MLP neurons of a small language model. Each row is named by its layer, matrix (gate and up: input weights) and neuron, and shows model dimensions 32-95. Each number is 128 + 32 x the weight over its row's rms, rounded and kept within 0 to 255. A neuron's up and down rows have the sign that makes its largest values positive.
Before each neuron's rows, "fires on" lists the tokens most often at its 100 highest values on Wikipedia text that the model never trained on.

fires on: "y", "ary", "al", "ry", "and"
L2.gate557 [ 38 151 123 194 163 149  67  98 174 127 149 131 108 156 127 112  86 117 106 118 164  90  87 110 101  93 141 124  89 152 138 137 136 144 109 168 122  98 162 167 138 143  62 135 174 193 117 108 133 103 163  95 156 157 156  86  78 138 177 169 106 138  78 145]
L2.up557 [159 172 126 134 120  89 162 163 112 142  93  55 103 112 168 170 133 109 108 160  79  78  98 144  78 180 145  95 121 107 139  74 183 136  97  74 118 100 124 109 142 114 194 143 162 148 125 139 178 124 121 145 106  99 137 119  88 150 133 116  63 119 131 148]

fires on: "ib", "ab", "ur", "ir", "ro"
L8.gate389 [113 125  95 100 126 149 149 205 117 147 159 131 139 157 165 102 152 122 172 153 105  78 133 138 143 154 135 122  93  35  91 184 128 125 150 139 111  73 110  88  83 158 158  95 128 124 149 131  78 146 110 146 135  92 162 110 115 149 154 112  94 181  96 110]
L8.up389 [107 133  29 115 168 139 110 181 178 151  86 199  99 130  95  88  95 126 160 115 118 142 101 132 103 141 134 157 163 127 117 142 162  93 109  78 122 109 109 146  75 142 144  72 123 125 178 161 126 120 112 123 152  82  96 103 105  67 163 112 135 126 115 170]

fires on: "ent", "ed", "ve", "x", "rib"
L5.gate633 [143 141 116 142 152 105 185 108 104 119 119 134 129 146 123 139  65 133 149 127 194 131 147 170 111  81 143  74 170 110 183 152  79 114  97 135 165 105 117 129  56 105 121 156 120  51 172  81  82 146 139 191  94 157 135 156 134 122 151 120 184  64 152 166]
L5.up633 [142 106 126  85 150 106 138 153  81 114 104 126 151 136 131 134 163 115 206 152 173 134 155 124 118 111 132  92 138 122 157 127 111 140  72 129 192 158 164 123 111 100 156 153 102 103 108 117  95 111 136 116 148 120  98 128  89 125  84 146 175 130 156 138]

fires on: "ist", "ter", "ant", "ate", "er", "ge"
L3.gate76 [150 154 101  99  75  80  81 160  95 127 130 139 156 114 104 116 171 168  86  77 143  88 124 151 167 118 120 122 124 161 174  66 152 114  93 186  73 136 126  89 108 129 146 116 135 131 103 175 122 132 103 115 113 135 148 194 133 139 132 160 145 127 147  88]
L3.up76 [161 102 135 129 130  95 102 138 116 132 123 116 158 133 131 168 157 131 122 135 100 110 157 145 147  87 105  90 163 179 147 101  82 134 149 172 129 155 129 151 135  64 102 127  81 147  74 121 174 168 106  92 118 101 173 118 190  79 154 106 136 143  92 102]

fires on: "an", " par", " Par", "ad", "ud", "ar"
L5.gate236 [158 168 136  98 119 186 119 127  80 130  87 138 102 139 181 138 110  69 158 159 112 158 110 177 161  93 153 134 122 160  46 106 123 126  55 137  74  98  92 161  90  96 122  79 131  74 119  57 128 104 186  84 122 144 121 116 128 152 132 180 106  10 112 131]
L5.up236 [131 144 125 188 179  74 145 113 148 135 139 182 153 144  99 134 142 101 197 126 135 121 132 139 173 149 118  98 139 159  75 105 102 116  43 120  94 105 130 123 127 102  70  91  74 108  83 147 127  57  98 130 100 154  77 120  85 172 118 179 144 118 127 134]

fires on: " v", " p"
L5.gate339 [133  93 120 118 165 134 138 131 133  98 147 111  99 122 123  96 101  95 128 133 183 144 118 149  98 117 111 135 124  98 160 159 101 107 147 101 119  73 114 139  95 141 160 175 145 114  82 106 160 101 135 140 131 130 177 136 162 109 127 148 128 162 107 100]
L5.up339 [ 56 107 137 106 121 133 167 108 170 143 164 124 114 128 143 186  89  32 100  86 179 163 155 144 164 100 126 140 138 106 132 169 109 106 122  61  72 109 103  99 140  78  95  82 104 163 109 151 174 115 139 127 107 124 141 127 107 169  46 153 113 146 164 105]

fires on: "iss", "reat", "art", " appear", "ult", "ut"
L2.gate522 [153 151  57 125 100 169 127 101 154 109 156 122 156 130  88 125 153 157 107 137  89 112 101 148 138 152  91 155 142 120  87 154 123 157 139 136 162 111  88 164  97 125 197 145 107  74 111 108 176  77 195  99 157 134 105 137 147 147 139 158 138 118 134 100]
L2.up522 [148 149 112  92 152  96 147 107 168 198 100 143 169 192 129  80 127 185 133 183 203  96 136 126 186 135 114 138 120 127 103  96 105 142 165 100 109 131 105 164 106  55 134 154 112  89  86 111 173 122 122 107  97 149 100 128 108 124 128 141 144 102  98 128]

fires on: "at", "op", "om", "ock", "ory", "ay"
L2.gate549 [149 130 135 134 127 159  84  92  92 166 104 153  68 164 123 108  86 145  86  71 127  82 133 150 155 136 107 200 195 141 191  86  68 128 180 110  86 208 134 144 148 144 121 117  74 134 149 134 104 121 148 134 110 150 140 135 136 147  91  85 104 108 136 154]
L2.up549 [102  87 141  93 121 157 112 107 125 160 105 138  77  84 110 113 116 139 146 147 129  54 158 129 149  88 131 115 172 171 123  81 126  88 179 160 134 153 150 107 113 153 116  78 134 125 157 108 145  71 199 122 109 122 100 122 121 179 110 127 158  88 146 125]

fires on: "ul", "ap", "in", "m", "ang", "p"
L2.gate101 [133  95  67  75 128 142 160 126 107 127 187 115 145 187 135  95 124 105 120 106 183 110 107 154 120 120 141 111 133 145  83 125 128 135 135 147 183  66 162  85 139 140 129 114 118 125 154 140 101  93 106 132 138  89 147 117 135 142 102 122 129 128 143 133]
L2.up101 [126 134  72 128  77 129 150 156 135  85 162 174 139  84  76 168 142 147  86  81 161 109  77 184 176 174 160 178  65 112  91 160 137 170 175 135 107 126  86  95 149 146  97  98 141  88 119  66  85  54  52 138 138 140 154 102 110 107 116  97 145 157 150 153]

fires on: "cc", "re", "oss", "pp", " acc", "gr"
L3.gate430 [151 106 175 126 149 148 131 129 106 129 130 141 119 121 125 103  85  89 129 138  98 113 133 162  96 107 139 137 120  96 166 110 122  86 113  84 191  98  99 158 126 105 172 159  14 230 181 146 117  85 135 154  62 124 122 187 143 119 135  68 103 173 148  98]
L3.up430 [ 81 141 108 119 145 194 139 170 141 150  88  88  93  65  58 122 116 100 161 125 123 150 154 133 120 141  90 163 152 122 102 126 122  49 144 109 109 111 142 120 105  64 176 118  82 168 112 128 154  90 136 170  95  67 132 139  93 126 118 103 133 113 174 106]

fires on: " and", "s", "ics", "our", "'"
L3.gate409 [160 136 163 124 152  64 123  86 111  85 129  99  99 153 157  88 143 138  76  77 108 103 176 164  77 118 126 157 117  86  39 113 175  84 120 151 146 104 160 150 131  84 101  90 189 129 118 106 146 129 155 110 148 143 136 155 150 170 163 171 141 126 163  83]
L3.up409 [107  94 180 153 131 160 117 104 141  83  50 132  59 140 109 143 138 145 108 108 151  99 149 162  91 140 156 152 160 104 140 132 148 105 151 144 122 143 174  93 122 125 131 135 104 101 146 142 152 122 120 132 209 173 104 100 108 132 143  68 107 119  99 127]

fires on: "id", "ad", "port", "st", "erv", "g"
L2.gate439 [117 112 121 199 164 120 117  82 123 185  68  71 137 135 159 179 110  86 130 134  75 105 150 153 146 156 154 148 153 135 139 122 128 139 163 169 122 112 158 137  63 100  97 179  91 122 124 124 190 103 114 134  83 209 148  93 140 101 137 123 133 122  79 126]
L2.up439 [112 111  98 111 136 115 204 105 140 165 135  48 105 130 135 139  97  52  92 165  84 169 107 171 104 169 132 111 157 123 126 122 109 129 177 137 126 146 129 162 127 137 154 128 107 133  89 127 189  91 224 136 108 166 194  99 169 116 109 112  88 141  72  91]

fires on: "b", "if", "f", "ad", "a"
L5.gate205 [221 117 134  71 191 134 137 173 143 130 121 140 161  87 170 111 175  84 217 154 157 112  93 176 156 139 117 171  81 145 127  93 124  92 106 108 144 116 100 163 154 170  62 154 107  62 147 148 117  86  59 135 115 124 124 131  98  94 139 133 127 132 152 172]
L5.up205 [174  52 119 140  89 121 115 115 159  94 139 112 143 139 147 131 170 155  75 109 144 171 146 127 104 148 150 130 127 185  75 134 105 124 116 136 219  52 146 148 120 155 132 177 177  53 128  99 130 104 145 158 113 139 143  75 134 104 146 125 118 162 112 147]

fires on: "ad", "and", "al", "ile", "ar"
L5.gate594 [161 139 170 141 168 132 110 115  95 123 116 148 110 172 140 126 168 112 184 134 106 146  98  94 104  74  98 157 100 150 150 174 111 177 138  91 137 105 172 208  83 105 100 167 193 125 120 157 128 180 127 121 137 142 151 114 162 135 128 138  91 131 106 111]
L5.up594 [169 145 176 142 114 154 107 109 130 116  88 154 120 169  89  89 149 121 179 110  91 101 128 176 117 122 132 173 147 116 142 122  77 138 170  91  86  64 137 185  60 157 115  75 157 110 164  92 176 150  95 129 132 192 128 128 128 142 102 144  76  82  42 123]

fires on: "l", "a", "1", "in", "p", "us"
L5.gate318 [143 164  91  78  87 147 106 127 103 111 169 158 108 176 148 156 132 117 141 163 162 117 131 121 164 130 140 140 154 165 138 142 125  14  59 163 210  81 106 128 119 126 113 112 146 127  84 163 114 124  76 155  65  93 110 136 127 178 108 112 129 111 158 159]
L5.up318 [166 119 116 101 135 149 111 138 113  79 106 197 156 116  96 196 116 109 163 147 124 163 102 121 171 131 140 124 108 156 158 173 146 134 108 114  67 115 104 162 130  96 120 143 105  87 146 172 172 164  95 136 121  79 154  82 191 128 125 111 144 109 139 120]

fires on: " b", " B", "b"
L5.gate329 [172 147 123 138 114 151 150 125 114 102 154 120 184 160 173 116 157  95 138 138 155  74 126 138  76 149 148  98 137 113 150  91 166 174 137 176 171 119 134 184  81  88  87 123 180  76 119 107 143 136  97 173 108 136 152  53 153 180 109 136  88 125 137  91]
L5.up329 [137 200 175 113  87 143 150 102 133 121 161  81 183 119 110 135 173  91 145 121 139 123 145 153 113 135 172  84 150  96 147  43 192 131 131 190 171  92  95 183 119 105  44 147 141  93 144 124 144  80 126  89 125 133 139  51 130 137 100 123  95 110 103  84]

fires on: "pis", "wo", "ach", "en", "el", "et"
L8.gate330 [147 137  92 171 122 115 108 120 137 127 125 103 141  89 146  55 133 151  69 119 114 122  80 125 126  90 157  66 168 113  88  81  99  44 121 146  83 138 156 170 142 146 149 168 137  48 110 140 118  81 122 154 137 128 116  86 165 138 115 134 131 145 109 173]
L8.up330 [118 132  99 128 145 112 122 138 116 141 166  89 130  93 149 144 132 130  66 179 194  87 111  97 153 128  77 112 101 134 122  90 113  57  89 188  85 162 147 165  51 111 158  70 173 100 146 203 117 124  92  85 102 146 170 125 152  93 148 152 103  78 185 124]

fires on: "er", "en", "ge", "ered", "ent"
L3.gate210 [137 143 136 116 149 160 118 147 141 100 117  83 129 118 124 177  74  68 137 115 147 127 139 140 126  78  64  77 141 121 168 132 152 117 102  82 166 145 132 144  85 123 128 131 158  77  95  53 129 100 152 118 142 107 106 132 137 138  83 133 155 138 143 134]
L3.up210 [ 81 185 142 166 145 147 113  99 114 126 167 105 149 203 103  62 134 161 111  98 169 136 176  90 125  69 159  65 150 149  99  58 180 147  85  87 144  78 102 152 159  95  81 133 160 107 152 159 146 117 111 117 153 187 112 134 134 155  83 124 122 108 146 157]

fires on: "ent", "ence", "y", "ement", "x", "ation"
L2.gate135 [ 79 122 126 126 120 141 147  93 105 116 111 130  64 193 122  92 121 114 190 114 167  94 111 137 137  76 166 110 194 156 124 202 117 143  92 128 165 109 131 111  89 153 156  69 146 132 154 137 128 132 148 127 120 128  90 149  81 200 140 189 131  79 110  83]
L2.up135 [104 106 158 191 153  90  78  87 153 111 109 185 100 163 143 126 106 129 126 108 185 119 155 118  75  56  93  42 144 163 153 120 159  87 109  59 103 138 122 189  82 160 155 175 159 110 107 152 116 111 118 117 166 173 135 115  90 170  86 157 104 175 169 118]

fires on: "ac", "ant", "er", "ir", "on", "\""
L2.gate605 [150 153 125 138 155  77 126 196 176 162 135 131 130 135 179 133 107 117 138 168 120 142 110  96 126 126 125 106 104 108 163  44 146  96 140 140 164 160 165 122 178 121  84 160 101 134 146 145 125 131 140 146 121 117 123 154 129 141 154 186 106 169 188 120]
L2.up605 [ 88  98 139 161 161 125 116 169 152 126  98 141 155 186 124  99 126  89 146 147 127  79 162 139 154 147 157 115 129 151 114  75 100 138 124 103 123  67 125 115 153  82  85 141 120 112  63  87 139 152 103 135 168 123 207 110 182  94  90 119 131 163 172 129]

fires on: "ad", "b", "and", "red", "fer"
L5.gate384 [174 148 108 138 116 193 122 104 129 100 125 137 110 139 104 144 156 135 132 139 115 189 116 132 176 139  85 143 109  95 135 164 122 161 155 134  94  94 140 122  34 105  98 151 130  91 135  97 175 111 128 149 185 113 174  92 107 191 140 190 121 109  92 181]
L5.up384 [171 133 102 139  88 150 161 128 126 120 197 125 180 147 128 161 155 141 184 113 122 153 137 174 106 166  85  83 128 127 174 129 102  94 137 114 129 123 138 110 101 120 148 164 101  98  83  83 168 107 132 139 134 194 187 103 124 159  94 120  75 108  48 178]

fires on: "g", "el", "al", " Cal", "ver", "le"
L5.gate143 [ 97 164 106 139 115 184 115 189 100 109 138 143  94  89 113  98  77 103 159 173 148  97 134 150  88  92 175 129 146 154 149 117 134 136 142 152  90 127 143 145 100 115 140 179 123 131 150  53  90 107  86 102 121 149 126 138 129 211 136  95 152  89 135 161]
L5.up143 [131 164 145  94  98 245 131  97  84  80 136 129 127  96  67 106  95 157 106 240 135  53 122  90  47 142 150 138 170 127 175 158 105 150 126 126 110 117 117 152  98 128  66 138 128  81 124 146  88 167  70 158 109 142 119 140 147 111 152 118 130  97 148 178]

fires on: ".", "a", "h", "ang", "at"
L8.gate318 [113 133 138 140  92 116 135 132 154 182 173  88 170 173 126 183 108 114 160 108 151  50 116 154 127 112  90  83 156 180 135 110 166 154 153  70  90  87 160  83 158 130  73  93 186 136 144 116 171 118  73 171 108 130  96 142 120 165  90 167  96  64 156 107]
L8.up318 [133 111 152 107 116 130 129 151 178 139  53 152 140 109  83 102 126 132  85 101 125  94 140  88 102 176 138 115 104 120 158 124 157 133 150  80 162 143 183 190 202 183 100 133  98 116 188 161  91  77 110 123 152 112 151 132 111 142 152  96  98 132  96 153]

fires on: "vent", "v", "x", "et", "f", "b"
L2.gate301 [171  81 115 106 177 166 108 141 150 188 142 173 159  68 195 141 135 114 152 153 187 134 141 100 100 132 111 129 138 141  44 147 138 125  72 204  95 158 125 184 147 141 116 116  97  50 182 156 156 163  95 162 118  94 123 127 172 152 144 150 179 131 151  95]
L2.up301 [181  92 156 122  87  80 118 138  88 143 176 109 165 106 133 144 177 104 150 129 163 172 128 157 149  85  89 127 169 118 186 117 104 114 103 164 143 135 150 149 126 132 108 114 174  62 144 118  34 155 109 148 131 107  97 108 121 162 175 146 135 122 151  94]

fires on: "es", "a", "s", "ts", "its", "ions"
L5.gate162 [ 84 157 115 104 135  93 126 142 118 161 136 170 114 167  98  89 153  81 140 146 135 120 123 140 132 137 122 103 128 105 113 157 146 115 163 139 140 123 127 101  93 167 173  90  59 140 146  78 117 132 168 172 188  89  97 137 116 132 146 123  79 135 154 111]
L5.up162 [150 103  73 100 116 101  97 119 103 121 110  94 115 129 133 134  69  67 148 113 129 180 156  98 176 149 139 108  86 124 160 156 131 100 110 103 121 125 116 111 177 178 106 110  67  97 101 102  48 134  69 157 180  71  97  71 139 107 194 102 109 110 107 122]

fires on: "orn", "ent", "he", "ro", "ip", "ater"
L2.gate585 [ 40  91  81 116 118 153 120  91 146 153  63  98 117 140 143  90 149 111 141  71 190 136 118 126 151 141 103  92  97  82 128 151 129 141 141  80 134 206 102 130 191  79 138 166 103 126 121  82  56 116 118 155 168 169 164 107  93 131  95 108  69 183 145 156]
L2.up585 [ 80 137 143  77 171 102  80  95 140 138 101 159 172 159 129  96 126 166 140  97 221 118 109 161 111 112 176 101  53 110 176 114 125 153 136 170  94 192 128 160 131  80  88  84 184 135 126 100  92 123 184 159 142 140 167  82 173 130 123  83  95  85 144 113]

fires on: ".", "ach", "us", "at", "b"
L2.gate79 [200 147 128 124  81 105 102 114 148  97 159 155 112 155 121 120 118 145 161 137 176 105  75 124 131 121 119 144 198 189 146 134 125 179 137 131 157  84 117 135 129 133 134 129 114 143 156 102 101 123 185 148 147  66 115 167  69 116  73 161 166  46 151  91]
L2.up79 [165 165 114  75 102 109  72 163 113  78 112 133 141 102  78  99 115 122 139 102 132 105 103 128 124 138 112 144  84 117 165 113 183 141 106  77 190 148 120 156 157 154 111 116 116  88 177 122 105 128 149 145 105 138 130 151 120 193  69 180 111 165 161 163]

fires on: "cc", "oc", "c", "o", "ex", " acc"
L5.gate395 [156 102 125 134 167 160 126 128  99 160 140 142 118 137 122  97 105 104 191 126  98 147 117 161 122 135 141 115 112 158 128 144  99 133 171 173 131 141 146 166 121  93 184 143 102 152 116 110  84 105 165 185 147 101 163 134  95 163 116 151 163 106 151  77]
L5.up395 [137  85 182 122 157 153 148 156 198 165  93  91 168 125 125 142  79 135 174 102  98 160 145 108  98 171 145 143 135 111 151 145 147  90 129 114 123 116 134 135 181  91 128 172 137 118  98 140 166 119  96 156  79 130 117 141  97 121 119 110 138 193 112 144]

fires on: "s", " years", "ames", "our"
L5.gate508 [136 136 197 156 137 174 124 134 114 110 135 115  54 205 126 154 109 126 113  91 123 103 126 157 146  92 116 214 215 180 143  92 165 132 146 142 104 136 162  96 141 127 132  84 162 137 112 167 112 131 110 128 187  75 108 120 146 149 147 125 122 130 106  90]
L5.up508 [102 136 134 144 109 166 107 174 153  86 113  67  67 140 139  69 138 136 154 119  94  71 167  97 159 132 116 147 185  87 138 101 122 109 116 119  91 176 125 118 159  50 183  97  88 112 153 162 144 145  68 135 107 112  48  91  88 141  93 119 100 143 108 128]

fires on: " most", "st", "iv", "in", "est", "ad"
L3.gate252 [ 80 116 125 131 189 140 127 115 113 168  82 178 163 162 179 138  75  96  82 135 105 132 132 125 159 160  59 217 161 110 107 116  67 137 141 115 173 111 152 129 152 136 167 145 109  96 100 145 113 115 164 125 183 133 156 121 208  84 118  84 149 127  70 111]
L3.up252 [162  86 147 121 103 175 226 144 133 134  96 184 130 156 110 132 128  77 123 146 129  68 149 129 134 141 160 169 137 121 117  89 130 105 102  88 161 127 161 131  94 169 196 157 119 159 113 123  93  98 193  84 111 139 134  66 184 171 125 121  71 120 100 156]

fires on: "g", "ran", "ed", " oper", " Fran"
L2.gate244 [ 97 153 165 190 149 124 139 148 191 104 140 104 148 145 120 167  68  98 137 133 121  64  80 160 123 129 122 131  84  89 138 132 112  95 138 121  86  72  88 112 106 108 123 124 106 141 173 153 147 154 112 132 155 117  80 110 102 123  86 148  99  74 113 185]
L2.up244 [110 150 133 123 138 170 114 157 129 101  68 111 114 155  56 216 102 127 118 141 135 119  74 162 130 131 180 131 110 125 149 159 115 117 127 115  96 118 121 153  80 139 110 124  90 159 165 112 124 155  95 121 117 112 102 114 120 131 102 128  97  70  87 118]

fires on: " ", " v", " V"
L8.gate617 [136  68 109 138 112 149 148  52 142 106 132 135 169 140 161 129 103 130 152 174 175 151 155 157 137 163  83 109 127 119  77 147 101 139  70  33 176 122 109 130  96  80 123 129 144 154 100 107 115 121 158  77  99  99 206 141 116  90 148 157 145 153 130 113]
L8.up617 [180 146 183 129 135 113 123  98 146  63 190 163 123 144  59 158  95 162 158 157 175 114 125 176 180 132  73  58 166 122 135 205 103 138 107  88  87 114  99 116 144  99 101  95 143 112 124 127  90 116 164 123 112 166 110  97 157  90 102 112 151 124 146 141]

fires on: "ie", "et", "el", "ol", "er"
L2.gate152 [ 89 140 128 121  78 103 162  93 138  46 159 107 206 132 112  81 111 141  91 103 150 122 123  89 162 118 121 119 122 110  90 155  80 119 159 158  84  71 111 148 122 119 169 120 183 118 131 136 183 109 134 138 129 124 128 159 107 119 149 149  90  89 159  95]
L2.up152 [112  98 153 140  94 130 142  97 142  86 182 112 175  71 124  85 100 115 108 114 125 142 130  75 141 160 113 106 112 117 143 149  71 123 146 126 128 109 151  97  89 165 179 130 158 121  98 104 186 106  95  99 127 171 117 143 176 110 123 156 135  63 158 115]

fires on: "ed", "ar", "s", "et", "pl", "t"
L2.gate413 [174 166 170 102 136 192 156 136 136 137 145  87 151 123 149 130 179 136 141 127 119  63 155 145 110 116  93 131 147 170 132 161 147 117 132 125 165 157 152 103 135 122 150 173 153 125 165 104 153  92 139 144 113 119  67 160 112 165  87  82 118 165 112 131]
L2.up413 [144 181 151 133 116 171 119 162  70 101 137  99 153 168 100 114 186  89  92 157 132 141 121 128 126 102 144 185 103  84 130 138 162 105 139 136 114 179 109  71 117 162 204 135 123 119  77 174 128 153 129  76 168 134  66 142 145 223 151 120 104 124 112 135]

fires on: "or", "ed", "an", "y", "ory", "ice"
L2.gate54 [149 160 152 147 147 109 182 101  66 135  99 115 112  42 175 143 155 159 107 121 142  70 133 116 169 137  56  89 144 102 144 142  58 150 136 144 111 164 125  77 210 123  91 153 145 130 184 125  76  78 112 121 168 113 125 133 162 172 113  37 141 194 150 104]
L2.up54 [190 130 111 143  78  90 123 117 116 111  74 113  85 119  83 180 160 104 135 136 112 155 161 115 166 112  91 145 185 111 169 123  64 158  79  95 101 176  73 112 110 155 104 122 158 165 104 147 181 107 145  83 128 113 138  95 114 122 153 105 162  83 126 151]

fires on: "um", "ur", "ro", "-", "el", "ul"
L5.gate482 [128 132 100 157 110 125 126 164 159 142  91 147 175  78 137 142 161 111 155 104 120 169  85 140 170 186 156 212 114 132 143 134  52  72 116  99  97 133  63 136 105  74 176 124 126 112  92 105 129 145  71  84 104  53 126 154  97 149 170  89 133 129 108 103]
L5.up482 [115 119  50 109 183 169  96 156 145  93 198 135 114  98 101  90 173  74 142  50  93  75 130 132 120 179 128 161 172 118 182 140 111 117  76  87 171  82  92 137 170 128  81 129 139 104 174 182 114 128  90 124 123 131 133 141 111 147 143 123 140 116  99 149]

fires on: "ed", "z", "'", "el", "iv", "g"
L5.gate24 [141 117 129 199 118 173 106 131 219 155 122 120 128 104  76 159 124 119 182 103 140 128  97 138 115 105 139 148 111 165 167 168 120 103  69 122 156 143 125 141  90 112 177 107 175 213 151 102 135 136  89 121 114 149  99 128 114 125 125 162 107 104 183 170]
L5.up24 [180 148 130 120 134 145 114 104  79  87  93  89 181 156  36 193 139  97 111 170 109 109  88  81 121 128 112 119 106  62 156 156 159 130 112 122 125 135 136  72 135 150  74 101  75 170  96 133 130 124 104 153 144 157 122 122 121 115 155 164  91 148 155 132]

fires on: " ar", " Ar", "r"
L8.gate494 [129 143  82  93 168  72 121 143 184 118  98  81 122  83 148 116 136 119 131  95  92 181  74 179 146  97 126 112  89 144  81 121 114  69 105 100 114 115 132 112 107  93 156 172 146 128 168 137 146 118 124  97 171 110 119 138  55 156 126 134  74 101  99  73]
L8.up494 [117 174 115  84 115 143 115 134 119 129 131 107 116 104 102 149 123  90 166 108 162 165 111 136 161  96 171 126 122 199 117 167  97  66 120  97 116 164 144 146 129  85 108 146 108 152 155  85 184 161 107 131 117 107  81 108  83 138 159 177 135  64 123 129]

fires on: "e", "av", "t", "i", "et", "ice"
L5.gate171 [230 147 113 162 136 138 141  91 126  99 136  66 152 117 107 103 122 119 120 137  90 119 143 177 150 192 137 107 112 126 125 151  71 156 163 120 196 131 186 106 149 123 162 168 105 107 107 102 120  99 135  61 115 100 119 108  75 179  86 180 135 128 143  92]
L5.up171 [198 175 119 114 118 175 132 103 165 188  94  88 108 103 118 108 127  93 160 150 120 151 125 142 119 146 127  99 111 122 116 135 174 125 180 118 114  92  73  93 175 140 145 158 138 154  47  87 143 140 162  93 166 105 102 109 116 162 129 103 125 124 130 150]

fires on: "ent", " of", "ri", "ro", " years", "fer"
L2.gate307 [ 84 114 154 103 137 146 137 152 143 198 189 130 163 161 115 133 129 141 148 107 121 129 107 158  98 150 128 123 138 136 147  86 152 131 148  96 100 183 139 175 150 122 167 176 112 148 171 137  95  81 133 165 138 146 158 112 174 123 134 141 116 123  79 110]
L2.up307 [ 96 112  60 146 134 151  98 164 108 190 119 116 164 118 135 110 163 113  98 135 108  81  77 161 151 106  93 122  93 110 122  90 115 157 129 157  90 210 181 134 151 159 155 136 129 126 150 125 107 111 155 191  86 104 164  75  85 139 168  93  99 116 103  93]

fires on: "ad", "g", "ud", "z", "ail", "ze"
L2.gate285 [151 152 154 112 125 152 129 127 104 209 138 111 149 108 114 145 102 108  97 182 152 106 166 110 136 118 152 124 146 169 128 156  93 155 119 157 135 133 151 119  85 121 105 127 117 125 145 108 132 151 157 149 151 159 168 168  92 135  51 158 117  32 105  86]
L2.up285 [141 159 143 162 106 110 118 124 153 156  94 124 166 123 172 116 152 159 164 125 145 120  97 120 136 151 153 128 129 135 126 171 122 138 107 127 141 207 140 150 107  84 106 110 135  93  78 103 167 144 149 144 158  94 135  89 121 151  79 126 161 110 137  82]

fires on: "b", "B", "ab"
L2.gate314 [134 126 133 111 152  73 193 128 112  79 123 120 165 128 123 130 102 105 170 175 159 112 101 173 116 106 152  75 102 122 105 100  97  94 142 146 121 129 118 151  87  78 122 207 194  36 107  73 188 119 125 115 106 103 132 110 128 120 109 139 142 127  93 127]
L2.up314 [169 161 119 133 150 116 135 105 137 127 109 142  83  99 176  64  73 151 125 113 116  71 128 191 143  99 175 103 103 155 157  91 183 107  55 125 118 191 106 117 104  72  97 132 149 117 129  94 127 101 148  79 173 166 141  96  77 118  45  74 141 179 105 148]

fires on: "and", "y", " |", "n", ":", "ey"
L2.gate510 [ 58 142 132 154 151 160 130 117 165 121 120 137 112 171 166 154 115 108  99 160  97 106  81 120 153 157 181 150 138 113 150 126 149 118 127 214 137 168 120 165 146 111  98 101 192 121 109 136  63 124 146 167 162  99  63 102  89 143 110 114 132  99  83 145]
L2.up510 [133 177 142 148 175 110 116 129 187 118 102 113 106 158 136 169 152 129 143  41 126 139 160 119  77 170 162 141 138 130 167 157 131 129 134 112 105 168  89 138 172 113 122 145 156 145 125  99 114 149 206  78 128 185 118  82 137 164 137 155 125  66 108  63]

fires on: "en", "ue", "and", "ge", "cess"
L5.gate301 [125 106 125 140 144 166 128 112 154 128 108 102 114 117 140 113 117 137 145 194 113  86 113 155 145 133 179  78  92 100 133  98 110  82 160 132  68 104 120 104  90 129 143 139 170 136 131 108 158 127 187 136 103 147  82 104 113  99  92 122 138  92 111 105]
L5.up301 [113 142 116 180  93 158  95 126 154 166 107 104  90 174  93 100  75 171 171 176 101  91 102  98  68 108 183  94 153 172 194 106 121 152 103  40 120  90 128 163 172 196 111 167 128 131 119 157 137 108 140 155 146  96 130  88 153 161  80  90  84  92 125 124]

fires on: "ent", "vent", "p", "ted", "g"
L3.gate381 [133 101 138 184 144 105 141  50  87  87 156 150 179 121  91 169 107 147 136 140 101 131 145 101 165  67  77 168 159 158 213 109 118 134  93 112 105 138 164 123  86 121 107 159  77 150 138 164 137 124  45  72  86 181 131 147 128 146 144  95  87 158 123 143]
L3.up381 [141 153 144 161 165  93 142 164 123 122  80 134 141 109 126 137 136  95 126 167 172 104 120 155 121 113  95 137 130 115  91 181 113 125 141 132 141 155 119  85 123 153  89 169 127  47 120 153 185  85  93 112 104  41  49 161  93 182  95 102 144 136 148 125]